{"num_hidden_layers": 8, "num_attention_heads": 6, "head_dim": 64, "norm": "rmsnorm", "qk_norm": true, "parallel_block": false, "optimizer": "muon_variant", "schedule": "wsd", "decay_fraction": 0.576, "decay_shape": "linear", "doc_mask": true, "z_loss": 0.0001, "train_tokens": 244400000}
MLP neurons of a small language model. Each row is named by its layer, matrix (gate and up: input weights; down: output weights) and neuron, and shows model dimensions 80-207. Each number is 128 + 24 x the weight over its row's rms, rounded and kept within 0 to 255. Numbers have three digits each. A neuron's up and down rows have the sign that makes its largest values positive.
After each neuron's rows, "fires on" lists the tokens most often at its 100 highest values on Wikipedia text that the model never trained on.

L3.gate711:103110129114116123146167143069130167109141112102078104125152130125126105096105172126146153124137059096151125163119137110129157144160136132132146137155132095109177120099167111144124103103136131132136160103100138119121168157086135134132127098124131120098087152125157121124124140103139155094134149137130121125147155147152161111119165065089136129133148106144121118108115113122109125130157
L3.up711:100114083130173144124162146104123137163149094110083114094151130122154096141075185115121142120159132116154106126105079138090126125140149109166109142145075089145128151112151097117119114159162121150100128118175145114130140142175127127151137137144136138102137155146152157144079160113152133118124120127126137143101137099137154102128163128139138117124115097119132144146163119166146067127144
L3.down711:096117095133147142107097127106121114111147130118113108124132151141123135178136144163112134112116070207105134117108180159137175127128109153097180113106117150091087082146101099112111135112118077119107138128131123120095133180103137123131161132081118098142108119126138156103142136150140163096130169135087122135148131139133162109131149043101108097175152112156098094172108150148119114153091
fires on: " was", " is", " cont", " Cont", " Che"

L3.gate282:112154151115106137147130104146134078109134152134144121121109138144168136137130171099109108133086133142150114105090154128139100131138161178134127141109092117106118112126112108104144121114090139112156105110110171105147065116132132123123159115086122159110146125148106131152117125155175186136130120124086172139116173126142153136103120122089153124128137088146122146125111100129124145087151
L3.up282:132099127159147139175119111157117127140138155150115115143103142135107136131143082142082106132144113179158132119156158138090160171117102134139154135183092194158133099112144130138132142106119115122121140130101117084115153170148126126129149142106137137135103100165121111122116118136140145159134130129103090122112102134147149117143154144172088157115076164100117182145145168121095109105150
L3.down282:084146155097137111152143157163108129141156128130130120102129129112117108117121105125140131125144092161137142148105168140073122127073121125132080148128117150144113118114124144077111139118143118101126147123131177157086141113157104136161090121131113100138139162131129127121133139142167134192151126125130117124093132129115095116132130100162158163154090119125155123108158147130094122140182
fires on: "==", "=", "tt", "==R", "ource", " Pos"

L3.gate416:079074130137138130126106101105139124145115106168139078149160131094125128138145113159125157182163136071100129137150115144112141111142129149084123148124116158155136136126171158122121154093099147116158120129150119137136147142120126089114113089120121113088127094118116136093148155131098108135138161147108133085144128128155141130118144148118068095105127166149140099132133111126121106179137
L3.up416:100143124130132139149196126130105114116067121165117129153125091128119107131122122132102132158144151177129117123101132137147150139154163148166104094145069075124100123092135127100089113088103129172175100131110151133115122141146098150117185143145142138168159143123137159128123097126140126117090150135122118123119147107123126121166114145143148137080163167143132085132144092125140128120146
L3.down416:120120125153116108110137140113154090109132132139103138113112114141129159100123121127134133120077118126116134092094160111148137128163141087143153131110076122097104164124134097166120160083122127175097137111106099139099139115117094126083156167100109094182096088143134168111133133128122117129129133148141133112154079128123134133149100150125142138103124135131130104252103142123132105134120
fires on: " was", " a", " is", " as", "ment"

L3.gate607:160142171126126116139171142101166152098146120133123143120133124138114134113107118133171149104064152113116110149152126133109051167156149129081150094160133137186154124162119146129095109105094104127139140135155122132126093087123184141131127134092134152136123136071141140117128092152165115081136193100119128128157161105124131116129098154125131128135122153127180148106151101085154123148131
L3.up607:130104143134124088138125113139136094122108154125094153099142111123101104115119103090151153133133106115134127134148069101114105131151129118091084115176135123149158123161117172138108116135094113094157099142119141119151118153115113156096104129128063120115129107081123159149177138120112118120107152121106169105114127149120130153148160141115110154135133122112123100106163158119106129118143
L3.down607:096121114110109137136144110091137103132103130152136143127089120146135107147110114142157157094155142134129108154133136113102131108110102101104115141130121126110135149136102153165104162162125152114145148132150097147142150086103094141114120154124144123112129153178130142104082096152173104113079134087118180139087138172178096124126124136123133134120125127126086132068119140159152115106139
fires on: "\n", " |"

L3.gate231:159109158107126106178084126143128089134093138149156119106114119136125095113111142136110117126156122132095160131138103127173131126099115107109116090146096156135129122116164133157137157122147158132133147174165147185148134133182155102118167081099154127115151134141172137157138096080146135140161143138124164144107129152137124108090160143128127103111133155121131159187163145145110101135102
L3.up231:104142184166099143145129132118121103126087140154129150110111144131118124128092116162132142129167122125140148131076162180113106119095123123123132119141153113073147162095142087108169148140142088146156117144131130141140092102082135097119137138131120160140086106107092120128150118130163128143094188083140129087113094134163154141105096118132124090127167143145116124104116121106098102127086
L3.down231:111113152173129129138169104132118090127101117129128136111144072124109117132132168127155175144125102107156137127134164147135128114143092135088134131110127128140132126156111105108156117141140140139124125130103130136165135150142116146101144128107167100137126107120146131148110114125176127172100166098132138126149118173174127125133110126147182121143137144136098127231119148122104138128106
fires on: " is", " was", " a", " an", " team", " club"

L3.gate696:109158141121120108132162119154124058121149127128111127147118148181170114116133132093121140152126105155089137078139065119128177124137138085149127091112156119121112135115085152141147098102141172130134161122152121149157140112117156164111132141112121131176104150133111077171108112115120131171097123113121126104118103111139127116132122150105184127106146192127121108166102136106157105106079
L3.up696:130110112153136161147099108118102113134136118115137136121125149142106142124124101112126117134166151161115145110074125080135149150138150093157143118125101113108118111132064144111157146113163159126064127128165154166140125127158115127135113107138066111147145124157139163148148146113170096143129109115102143142126133076125125130141109112105189151128170132104068136126157118133126131151141
L3.down696:182147129149138169135108149146149126095132098170122158088116095120151109149080120113172122153112159122099117088139118134096119117137122153136148142130095119100126130130155142134109100132149091138105127166126134103085136166138127142139114113133101128142103115162108146173116122094135126121070163133120133143102162105132068139134072109086138145148107126141127150065113106107144153117172
fires on: "and", "est", ",", "8,", "7,", "3,"

L3.gate655:129116161094119132126106079145147164137115119149143118089158146118137104110142136131177147152151106123124137108105133096130137123135138055119108122125124188117154080116131148159082123101116154102143130186112147157154132096146097132116113120139175156136126111119157117107136140121144153142123146177104103112140170144151147160149163163099084105143153136137107143115119147132154137162107
L3.up655:161114099096105068122102086146164177128114155091110140090132138126129124103165167122121162175134114101107117133137105109112135103164162116125140135124101115096101172112156133175121164152169130128120153169143075136101155135148130112134146151161163114148077128146124192132082152154119134125152157110108112075141103149142101085145146141102093114108154136144105159105116162148150135140146
L3.down655:107157108057103093155131108134122113108124088145126132141153156107189096107098121150108124161168158146155142130146148113138152101128135139118136138096079149111111136084149156125085102175118131178171141187094151091133157120119131151107096133138124146181110108139128141096101156147114153149139139133130125119130123132084129138124163124192128124112118112148129170148118093111133121124069
fires on: ";", ");", " |"

L3.gate756:129127141127115103118120144136138133146147136114105076126102103166111091121148123122097109087183143139143149138115101089134102177099115086139124141159139139121113114119162129128094153146095146120112127153144130115117099144087156161130148103134162153092126110143090125131123137133125163128096167180186118123146119137110156134101125144148125136168138122132144133138115127081102156124147
L3.up756:109125136150093156129132123159152143146135122116131116131106113112160133143160141140112168124123133132103139133145111119181119103144105153121097125157136125125129130181169094089116147141144169150120068131139144102124090144134113144109126177135157118112172134092087126125126098170105116166116144122141141108118098140105145100092121103099122086146100124146162082109075124107091105092156
L3.down756:115120089132115129134134181136162156161109155139104126126129115122119122141154141065109149131151144114140145160155139132123135148094147170114159140157130149159162068101091105103118162126072169094104107105118168116130149107109144056129117078116149156136155162123098149123162137135134114123134116137162102104144121157139106110110118094111121127166142130134116110120097103156094116106121
fires on: "-", "it", "ens", "ul", "id", "os"

L3.gate42:109142175132090130168119091111155115112118132145122142122145111133141150126091118096134152166163101139147141144126123118132085137134126099158129154123169147109139106153148122141130090119154110091131116113148155152135148099177113135114120143072152153138156095141120128131144080124146139153139122129114112111136154170116110140148133118108134121144109185115122135083133117165145123157163
L3.up42:137112123112142116114134134077115181096114135097087114086126129126114132151112094093158183117128106098115124128140145106156097147127099079130098152128100117129126148115092153105125161072120085138112146142131119104142156128131125135146142141133157125152123118075114164129121140154118110108133130102127135114131083165122133107150132149122117124104153098121148147099144145170175123140101
L3.down42:126124084137113112150103149165111133134169102133147148140081122123114166110125120137146131074132154124116140118094123149129130116084170138083134118157119150176141139159116175127152106108090156119126101152123149156142138129100104157126086125134108131115142091146138116153095120138142153143145138154145113109115103114118069145136141175123101089127121117158117125065144108126140138172144
fires on: " and", ",", " with", "s,", " (", "es,"

L3.gate541:143126130077160162120148122117160109142138144172119119112123155128170126155144121157142150128127144128131146097152099107125105124116145124133094140123122098125121112117157137124108115108118079118111082117112152174134137128164131133105114121118129118168137139164128112095178094134120183118160082091145115115112080115155170150091154131138085128123166169078104111150138099109123106142127
L3.up541:133124156133091141108122108109091128106095153117112137102165161121143140153109164145075119100160093144117119103136135131105187146091112136131130160107089104120159082124087152062118082100147096119106123112105116148113116173102088104144122173135120114156134127144082161141126133172150100086122118114110147113139102120123109140142112145105146085124094125108107109102125110134141113139103
L3.down541:150115171110135121144129122090146098124102178185083127107116147099140112122146121137127132101166137128141163129085143107136144101102152133120133114082141121126141138138132154123122141100157084165134101110129163147139100155175139156076097126095108103111129124160136098116145111166105169135176109107129148132109088158135109113148130166160133165121131123091131121035115107096135112123130
fires on: " with", "ith", " With"

L3.gate84:130107106100151126131146106101116142119105155113156113084132110152149163104139080168163138146141132088122138143110158135138131146112152109117120129143121170132127155092093170130087144166098102105106168105109137087177116107129143123141127153138150148085091106097141099124120116116103158108103142140122204152103166092127132118104170131067127143142147132161173135084112182121136111146122
L3.up84:116102077116130135176100089158127101152084121122152134100129123091111133147148166113131132154147100107085124173149151121138137119087148157146146177151106151110145089097172122138157158121145148101133132144144126097097122106128148175119110097131146112179110105134088127105152111134113139172135138137160142079119155100120128170125138133103113115122135142124087091098143088110152108143124
L3.down84:154153090090102119149114130107134099123105142150149133136140123103112115072164100130082158124167125098131102132165155109147129118099116071130138093173128148116171122127182120146138162140170124137095138168140128125112163138155182157109122127141132105168127153122078141076161120156122130157121150112165101127125178152113125136079156129181096137141155178094141121162147098104118091127141
fires on: ";", ");", "uc"

L3.gate144:094115163137131163116142106124131138149120151134136132150162106178126106173144165163146090091139147162129136168139171123141108105119148141133139117121144086130146154145145130146116081138112152130152139175118115120128125137109168131125147156143115126124121123096105090116106108138138117080110156097148154101104098132121111099146098116125122148120123122127162125117127137179109148135126
L3.up144:138148151095143168134123112145141160119137109152115098150172113173147178170144166125087082120110134127144117089156116124141138131122130153181096126136102085097099102115170101119139089151154128100117149158128107084100132154125112137143136167103138155115079116149095117094132165093150136125122116079151107087151124159146117171129133117113130123126137156141131113118116156135143158104125
L3.down144:135146139159147139138184129133139121108147087149118149130158089186071181115171184165117118096089143120138158151159129082127122121122153121160080184106103126126145128126103142156160110125119119103187058157163175115137106136090137096130107128119119126100106110128125129094125137102133111121141098137124110133097136111128117144126102133090119110099166123121175095130100173135149149110106
fires on: " Am", " am", "av", " Sim", " em"

L3.gate571:134137165112142155131147125129171143091108111163153118119164091123157166125159121150155132145129130169171139113095127090130154158129151118130111147111109131147143122075097154157163109151175151098114123106095116109144136126152113104107146147139129142142128124131141127108074093051123110107125084130134157174098115110122128130112081105084114100142148120158166154159144140155195086145111
L3.up571:154137139110145115164148090131163129173156095168129157122178154167133120118110149122112109097138152130151139144120130169143112158125115077120168126061180115137126132158092135122116122109140086139090143129134136121134185144120159128123182158117130125089092131158123102106083102121130122139119116172145075190164125114114070133073121121121120133106090087132109128078131092135100127109134
L3.down571:126147161086115152121129144151140184128122124091149104150110163146124108126109125103099124123189179136118101102161126141155086124144144092093161092147177150153136070109139116110075105107100113137106143152096150141172129147139121166157126123111132098108096108100144149123127160133111136151139108122101106178086145163118201163093130095096116125127137143126165158158091119164155129118111
fires on: " War", "ra", "ich", " TV", "ia"

L3.gate561:121156130092121153154138135083136164100114111141134094130194128152147129147135105123137127176113136140143154123125146108085146119108122109135150072063194104110113149110114089130107103142146130130177165146110119150135133098153157130158120126088159133144106164113157103143123152129127130123148113136150165155096159136081099110095101105177143148188096110087119126106084107108157106152112
L3.up561:165168164132125116137134125124151121145152127118111061154136159175154092152193097136133140148114142118127118158135138157102112150132084085135085098139150146148107128126165151113133118148111100178084155136118144133154163098146182087122144137189119154163118122127137139105114192128135149136131144115117110129117148103110136133129129143113081109142146136120134129168120113114159085131163
L3.down561:158117155076127092154136113122145102156100117096108102123096140145123134131115089121117129150128162127101150174109132151122133093159117112170161099113174119096093122132111115081097064145126120140112130148093106149143129109108175139177121168136114154155136163136119098119076140170146129105121095157090132142114119123128142114129123129133130101118125150140104135080103120125137107146117
fires on: "-", " law", "ass"

L3.gate393:122110117152124132164102129108096074120078079134136137129117176099108122139171124112111146097137094132141146106129155153096122124088113116142136145150074124101152118153166167132115151064157097130143120100171102163170126118143099117116138165127123122131138118104095082130127135112120135123130139136125171131158123118152127122095133129155107156109138109144104142111153066123147163112085
L3.up393:138123100110116163146110139137122114118121120129141116123134116192125095135122109138099107145164109124131144158147166170096112138112142105181115096147094182146112134151125139114114166132138172113180170102128136137143121147134146142133154093101125170154109110155137138102121136105135152129127093073093102127123067098093138091128118144138148130129122103099157107123096132150174141142106
L3.down393:111143173132094125155114135122102110128100147128114158106125135164135159115098079151095142108167099116145139130135175141101103153130116135152151110123133122100120148172150151116125128139156113137145132161109130167099100146131073117149118116104154111159118133159088138109146139166161104113131079124130121112152143079115118071113121142128115146096194131103105110072190129153116145119130
fires on: "=", "==R", "19", "R", "V", "8"

L3.gate670:111159144109122119117142152175138120130130188113112097131128134137121153090058148137143079096135146132132136127133129116133094191117100153156130146121153089128137108120102128135097115168108167154145131085144091151136163138100119178122148143117155131061098126128146134118130108136112169071131130106117178124132135073133121124140145099149172127135163132126145126176161136144125154144136
L3.up670:117145073122141126152130131161151147146131151143129123108187077118146123165141131121177101122124151132114157133103140135123133115138165128130125152121097133104135111168082102133113128117161124134173160170142106112120147148154096148106127122130160109082130124119115093138080129158109106132139139154133125070112160131128115127123102067126132172176151100120136125125137121154136176122126
L3.down670:150076084166087105108120086129160139093134132130110118127138123104131074112124137088076082186104146159135120104110091112149127118131148100136086142102167114099151092161163124142157147071096142128148144145176071153092091135131131104112119150154088128135133116131114138140129131129133102130129115148121112099143076127123161143092101121104127081127105113128110113148100102106122131086123
fires on: "\n", " re", " ins"

L3.gate656:178128152184132107132121113146134140130131133128130154104114140084146097143115088115128148125133158147131156099097144145057103121170165081113122121130128137145118107152119147128131120115131178097132131102164108141122127129105161157076099181127133081113131131148169169139104095150142108116131122085160146123159119175092121107108142146133120121136106090096115106205136166114086093102115
L3.up656:145090146134123137101148121074114164174132164138163113120092157106136167093150114146083135099216168117164143160127129142139151108093111107136146204106157131138104124130130157156112152113114089148116119163123160129097144148136111116129086133145093135159120136119131104134121140148124150139106110149105165096084147097100114114123113135096122152122139128152128109135149122135156114145140
L3.down656:147117133178140120108122118096102127148112131170150124173147135071131102162196109135178101115126160153143156126063158161127116106103111110112139190139133159141116158142092166090101165150088146119125138097108127112132141157090144114107099116119136131131098140118142133130101114101133131150110090102120143075115168110097092106101152103128129140116160160117159165110121103093107125142126
fires on: " S", " H", " h"

L3.gate599:143115122099158134116079128177108114071111160139095137074138154134070101174134147141118129133140137143146088123118151148109127160099097129141145111169152117135092145124160137162109137143130104133095134134117140148150106138149172124149118133116161171136131113112111116124127122149088103136106132122091105158084112098110133161127086155141128133162151115126098135151101062147157104096125
L3.up599:116142176133124148149142149107144171106144161101134124170114103098138105145134130128135117101167116170122117114127132106112135186117140082144169123142160136116119148144147118103132129125149146103104116137144142072114172102091147153146143097146113119128122067116144114082166143143145142139131113135167101145133093143110134113090118111120116150122145103121118164137094126117145103163137
L3.down599:142135110114169110140122121150086124174167147114153118134138119103115136118144113155143189099173103121152114111160147168127135122108159106156136127128127180163157142130139111132133143084123132125112100144077084166109179103116163133091132150127097112142194135105156131161134139121135144112125084122114111135169128136167157109127077132178097094135138086108098120193156150112091160162143
fires on: " N", " Rel", " He", " n"

L3.gate228:135086145127120111095134159112129129065115140140138096093192111106134119122122089103100127122140093120149115117128116140102102140110128093179132124159067133111134118110099080109134150138123169154194089109099094109093129165149110135105134146120093116092150125135129160090119100159125155145129112120147143159133112149164132159186133125114087099106161145109142136132131097132151074166091
L3.up228:141128153138148102104129130107112111061100168127123085120142116118128133116132098153124160101123106128140112130178089154134117102106087112104145172145090102145128103114150148097102094105099077145122081136116160129079117171091168084158163147158143142126130136114134152104119129161128188137095133174111146135079079146146133163139145140127157113124128161144165123164150141114141105141132
L3.down228:110093144124078155106122108123111093120096139131142090089135137157117133131148114156114132136125156122105137140144189137104083122116109161136136124140138159123111119095086134132139133124098148128108147108104132128092116160070118163143099154118104157102105109164128183082125127120127124154112063114106168124146155109123134159150129121080122070112094138112133129113113159115123103140157
fires on: "th", " second", " third", "h", " Second", "ond"

L3.gate688:146119161140110161151149146162137185099090121113135147146155191133122156206108119112130147132108124099130096160114140156121143105098162126136127144121109115110126090134151130118174112111126111105137129124129106134132114133146132124138123127143160123113121112146130137163113129101108128147136141117106132158149130110154092146144124133141129122181157148109119114098108151129111127112144
L3.up688:150169121141111143129134129154165132146114102135125158124131142178120144132120165128142161123125144073161167148124115104111138148065140144146102137115152126112108108147134130152140095136113141095145101103119179098161142077072143116154140159106137125103122096158160183154121118108133129159121149129086165085134107066139090121156136163131141122160173117141112145162111149120130171161141
L3.down688:142146159141136142144159110158143143134122129151112141105174123113085131171122130142157166155084112118135149123122124141132144123090178126128138121090153152148123137132113151146157082132126135138160097177118151135109140078116113128159119134153130143118131106131128152113139156117106093157112097133071187110113110117151133143126144114160104125168173112100159115087149145138127151151125
fires on: "all", " United", " ill", "ill", " ground", "ial"

L3.gate323:110116136155119134136115175118147159133148129144138159166122148137128100096115108138106134130109136157104148117094130101131119149121141118144084123129114144104144127112124151143086115129109159140142121120134083113113129128150097127140099214185130119147167129119101129138161103127175106077110141131138148109087162106163160123100102092106107146093133150119145136117125118142109111140115
L3.up323:130111148146152112139162150132151148126138162140099118124169131144097119146147125164137123164157091169111092119151081156144128137141132173146114150149129075137132111155151116105141098128119102128151104156123085101122103106130166117160164105111114096136103121134151136112111131131089107168170144100145124088161156080109132136155156136153116085097138115135126130162159158114171124116161
L3.down323:136137133193183106116117131096138173121083141138142157098101180108089128126113141143130160125115131166115139137112131134145096131100129149079091140115074121150115124143113121168149107120102130123116108124096084081161092153120156143124138168171120074119119185122106120128155115150141159142136128094145108143110152091137133117093154115133120114107151131088128143139102135137082125139132
fires on: " C", " c"

L3.gate266:150132117152124119125149094145142069107081124124128145084133197071141135077113119121108138137119142122100157083142095138116097167113112140127124123107121138119081133168140154110085107163139126116126132131102127130117098121118144111152135072140139135126084158157112177128083149138133165123089134073117131126138121131142111137094116135152099108057128139124135169166178133128151133160111
L3.up266:104135135130128111156124160130132136171113141118131122120134090139116152130127121118150153133133136171102143143125122165106121144122128155146114150132111162112127132090084133138114115171120124119121070123130079132089150143109133127097127133114158063142134126105142122128147114108094105097098147117084122091167130110125116164142116146113143146118138114128142140196137091128129129137089
L3.down266:094115124162127111135128133126121153140097093100127141169107129125139095129105141141138110100090130147110167138122179112139132122158131097133080169140117163112104111130121176126148118174123123117104050172105137119165109158126123132167113106134134110142171155091100128088153132141117122127126141079150135180168140143180151152115129140167127149130174092153152131176142137158100137139132
fires on: " c", " lim", " H"

L3.gate148:134138172120139144082144131123103128132113131116179112100145130134145081141152148143100114089125131152146131147112133115150123133163128099156115119110169135143118169117155139161095154144123173119154146144130150156146130097135163089134094095144158127116135189146087122118108152090174170126117160109185130122105127096108152154122138095115089161137133154173081106075117169089097119146134
L3.up148:126115097163132217119112164114159138127120108155131085114115120097141130164085120111094111157079097130125123102115127134167134188104136144136133106165140074167135113155123178109169111132103141144140098149139114134095088149159131081110090131131132123143139086105103130126150109150134117111147116133109135157134165146096151097091142115152119142130111146086127123110123104088120136108108
L3.down148:131138135061117113112148148152160133151134114143107122171127118146131147162054084112120116137164136126162159079127147086104133133159132119153136111120109136098124130096111152129104113149120136185113139138093143119132132144135130101121149134114176104093095126122147154118117125072138130133130138124149118128104106146119141125146103154128086143087113149116122130094128096188107157185132
fires on: "le", "ure", "it", "en", "ul", "ain"

L3.gate294:108115110144094129109125167130128138126098138120129105144115073114138143135073116100146115089106161111133150141149119107101087107139143159154118126142112134132124063126121147103150144137140113144092130096073140133145071128134154173116131128116094139129117080128105163139114121100138144151112130121121152146105141121098126089124102142147138106112138113103145121110150139130124102157131
L3.up294:090148138166171077160133104137065127167135130118155163110131138106130156101131117133125124100086145123101142177133125126129123121108112093146127072149119126143096092164117164123134135113101089130124124150110133119127096136111128129102107091124113147151140140124137118131152111094121140148135113164146110137124150117141112138137095164130166174191164164146157110101151093094170111149147
L3.down294:152114145118125169139117145117157101130143142100101139139109121112117182153104133137138138106174125063132096119147146160102110137070138122109136124122193139174158139185131143146109152145146071090105129154115110156113157103132114121145145133102151152139161128149116101155115113149118092148121117077071136154117148131170098140153113137115105135119103114149145113067118139122150104126095
fires on: "\n"

L3.gate174:134143120092084128149103157132119123108125114117116107081162142095128127153131113160088144093109143108129128108140116167129134149128135078120134092124120094184133120164133159115129124155109159182120130135099078088144157097072149140108166166121096110107125121146118150154116131119141101144095132083143127143153130090161118059134111163135126124133174149143118119116106153150134113137121
L3.up174:175116105134121111118099133100134097070155091141146094063112113108129113131155134089107138181130129098129136126185112116095118118165134124122107104111106144166147159127115143101121104086158133114103094141110100095138149135123124131102153133151133106106099159147134117106095128109139088088122126117166128121132110076125107157130120128119138090126116090091088163156131119129123123126165
L3.down174:144118124150124168130129219094113145118157140130155133113133089092119148151088134096128122111093133063149161133154130145132135089110127107142116117118129164165103115104075142153123171111141099168120133152095093080114097085089132123098150141138139119126137108114114143162137139109133124129115170111138101117099121123152108089148113083124146113098118127126124152125141121102096148135131
fires on: " (born", "day", " born", "ay", " Born:", " Sy"

L3.gate754:146108123172134159110115105093138144162107132122153143128160148134119127173126119129140176153116170155136151062148112090103118113137171065144093108118130118158101130111165141150126137108094152083125143139160120137138141127116129171121113126138153122141137139079145108131125133127113138104148154136141150157133179111157166146149097093132169102113142155183127113164148131099095146108109
L3.up754:103127111131126134124166130063065131111136162117141124106143150127096141129139116172130154183119148129123110123115149132093113159127138077130136155146132104169118150109117129151111091115143139121118141097123162101112152159128135178095097157135128100151177116127106117133161112133143145124083106117110108164086088140141121135086112075128144087132148126134172112109137127122130091112120
L3.down754:151122128255115117112155115166129118135123118100084075124098160153098116135119167134104148111145138138148097100139115131101142108118133124117092139154104140144116168137126081143127148117124165147142128146132134099110130137107143142139130132104120129116134132148165117098101108157118170087107136104098088113140113108122102106179090157123138136131133131044151142126140172118181121120120
fires on: " G", " K", " H", " N", " T"

L3.gate24:126126110157140148134130139172169169109123099094148138111192116113161154121134141106126081145117095115128118119133094103146130133154101104122121133096097138116128088138172105159137125140164107102145152148159105119101079125125157102131132082130120128100168136077091163120112150123132125081124131090103127128106173159149138105114145115103147123117117116157136134198126134140077132158130
L3.up24:119122119116135095174109129099165162148095151105126084169131134143090157141174111136158119107109104129143153106110117148118142126129111111176152137136146147113121158141090134140145124142108163125122148188156082089084118110126129144120101149092155099125102116150121109081170118100077139129160149118143127094128143096185099098119132132135174111148124124186112104102121131162068139155130
L3.down24:136154142116118179160133135124098116162119124171098100136124163131108148080107111099128139137141152108160121140115149149139154151068135113142163159114115115138109161123057111182148096149151147119110185142128096148145096108182102102132106148133114170161139139141172158152150147161130108167153134119121147116149107098118123129145156141155165173198145105130156131180101117131137152132135
fires on: "%", " –", "/", " west", ",", "C"

L3.gate364:191156143123119133107150127091147115118117122137109134170112129125159139160156184125126149117114121148145123124135098099138119094115158102113098101136117112148090115100116144113087099111113152138134141142155151094103167115122131136091121140182141129124113160100164104157112126109141124065111178104160090068131125112148125135117114130149183093149129111100113125140147137147122141154135
L3.up364:083113091134164133124129112082180092085077129114155143141117142084145164126127116161108152135098072122136105156166164145154124125100143144164157165094166075091173153118113109124159124148159164137137108091171135110139148164121127129157107206124119145117114140113174115121107154159134146141164111094091122101167128102156110119122138096149180120117123103103120155146113108112097100144149
L3.down364:150140140110138127104131145144110127140134121163115110078136102086134162154146097167167134153099094160159118096162112124123122110098142106154111111137143129122121157137127085100139106142122121138120136129156131143158145158124089101071112138102173112095131077150088148115148136142150132114121140134126091167126164139141111119162132102166146127103110098139145133037153123165149132144098
fires on: ",", "6,", " 201", " 200", "4,", "7,"

L3.gate187:119145142158105119115157158116099124109112138095125145124138146138101138137153130167116145093114131126117120160116138094093122149131151112104139081120123122167133144128133183109062160125092134084082157140117122129126108138120122139072135098162170139116106113115120144128111150157159111126129177108142129153146125121132105164099095164126119113114122163169174097116143105151146118149111
L3.up187:125100137126098110073154106087107159147124131118095166106146125117166130088125072131143150111131117096146137133151139128154117138112089094099147103155115126125136130148109119128113108115113095083139167110136156132087083121090101097142149156146103118089107121147109157135128084155135119134082224119154183131128095146114072141160121144108105151145177151139143123123116136107129145119121
L3.down187:164119137145110170126144142062105086156168134161138164150116127148142169110129122152152163062152152109179131193123110143097146142061109127091107159128129101148138184128126124140113129134161117087133119124091112129117192132110136107150100156117137140109150155117145077087123115101159122120121123084133119163159117091145112135135110116134142124133190125150151139122102131138118094111105
fires on: "\n", ":"

L3.gate522:110105136148136147110063124139119182125107131152135166088123117136147130119193121099168128128149133109133145133110148101154123156116143125123120115120104122081107175120132126134120127102100160121121170196123104140134148095081095165080144119175166096112174119135130113141136141157142131068092131127130127150143115125103134115104124115122101148126108145173130118130130131124121101128170
L3.up522:124112131082140129124097132128133153111154145120096132084115117089124138104178122134128107118101113126119112121101111117120122119099114135115096131136103135113114122122123131085143155155134152108095170155152120143154137122150125147130099073129127139171140144148166152175136136163067103110144126095152148080135104076140136134108104131093124136157104116129095115137145148093135153125148
L3.down522:114089123142131145148112155127128149137095119122106130096148135140122101088108159059130123103125102117123099062140098168134130155135122090077118116133107125121100198174158125141091103140140147146153150134143132153166094107131162147125092147174128184129151103147145120102130147151082128142142130114115130099124114114137124163162137151165103129108162120125143120095174126141122146164082
fires on: ",", ":", ";", "s,", " –", "ing,"

L3.gate199:099090099093090115159112106088115160085118133149155126131140147092140118119097120140130151130147160116102150128124109115170156123129139103133093101127135092158104156092112132120140121141117140154150117154136092122132110152136156133171131126137145136113145122090136117117181080102126072160171110124130165155123122132123151123135099130136112102114139169099123087170144109139120108114122
L3.up199:145139123152096076115115151138161145097127115165140114164156142117133110150121093105100145109177125099133106190130134128143133152143191142108113176133111149151132122152147114143132113148134164119163111177143155121105102131144099156147129142109144130136159109064168097109112192116161126159123163155169106114120100120127152155166083150139115104133145116095126112129132147119154127098166
L3.down199:113068105109145125130154156101128185140111131123111125133125122130093159116125089126107119120080135087140111127118121139158106109174097100131128098114176119147120111131132080128126113095128130152127159164090096113115123122117153138140139119127116139136134160130125123135114142097162085164137118092176141066135116131130109090084109097139163110175129141121131128181115129142121121144143
fires on: "\n"

L3.gate422:119131111103106117122107113151087157112066142108104160115122106162125096096167125125106121168098113101136141131173162124131115119100141123091148158149106113077112151159121133147148153110113137125136116139149119124110129130109105145103103149144162113144121128109145161121143106126129071099109193103173130105118136139097118171104092122138140103153138109118137068113126133125094146134127
L3.up422:101129135130071147188107153162132102128150111141125099123141143121125123120104158101151215096153140119132149095130144129138134172114124139122155124121095156157170108148106108134122125155127144096122111158111097130167112149114151107129096116076118120102113131146089108107118109127152102123097162099099132105137130156163125146142141149162132135113150102129111069117157175108108142112119
L3.down422:087113130093130121158114135150124124142135184176159141133149120158110102112136146161110119103168131136142157131170153107143101158137101143089120140120122149106122073138114138089156109150033148143150108202127174083147129137106177113097060143129139149117141103147117126106121127124172103110124148143120117098099157143126148125124153153131125134107122095099107121112147143135103118125112
fires on: " Am", " am", " tri", " Pro", " Tri", " All"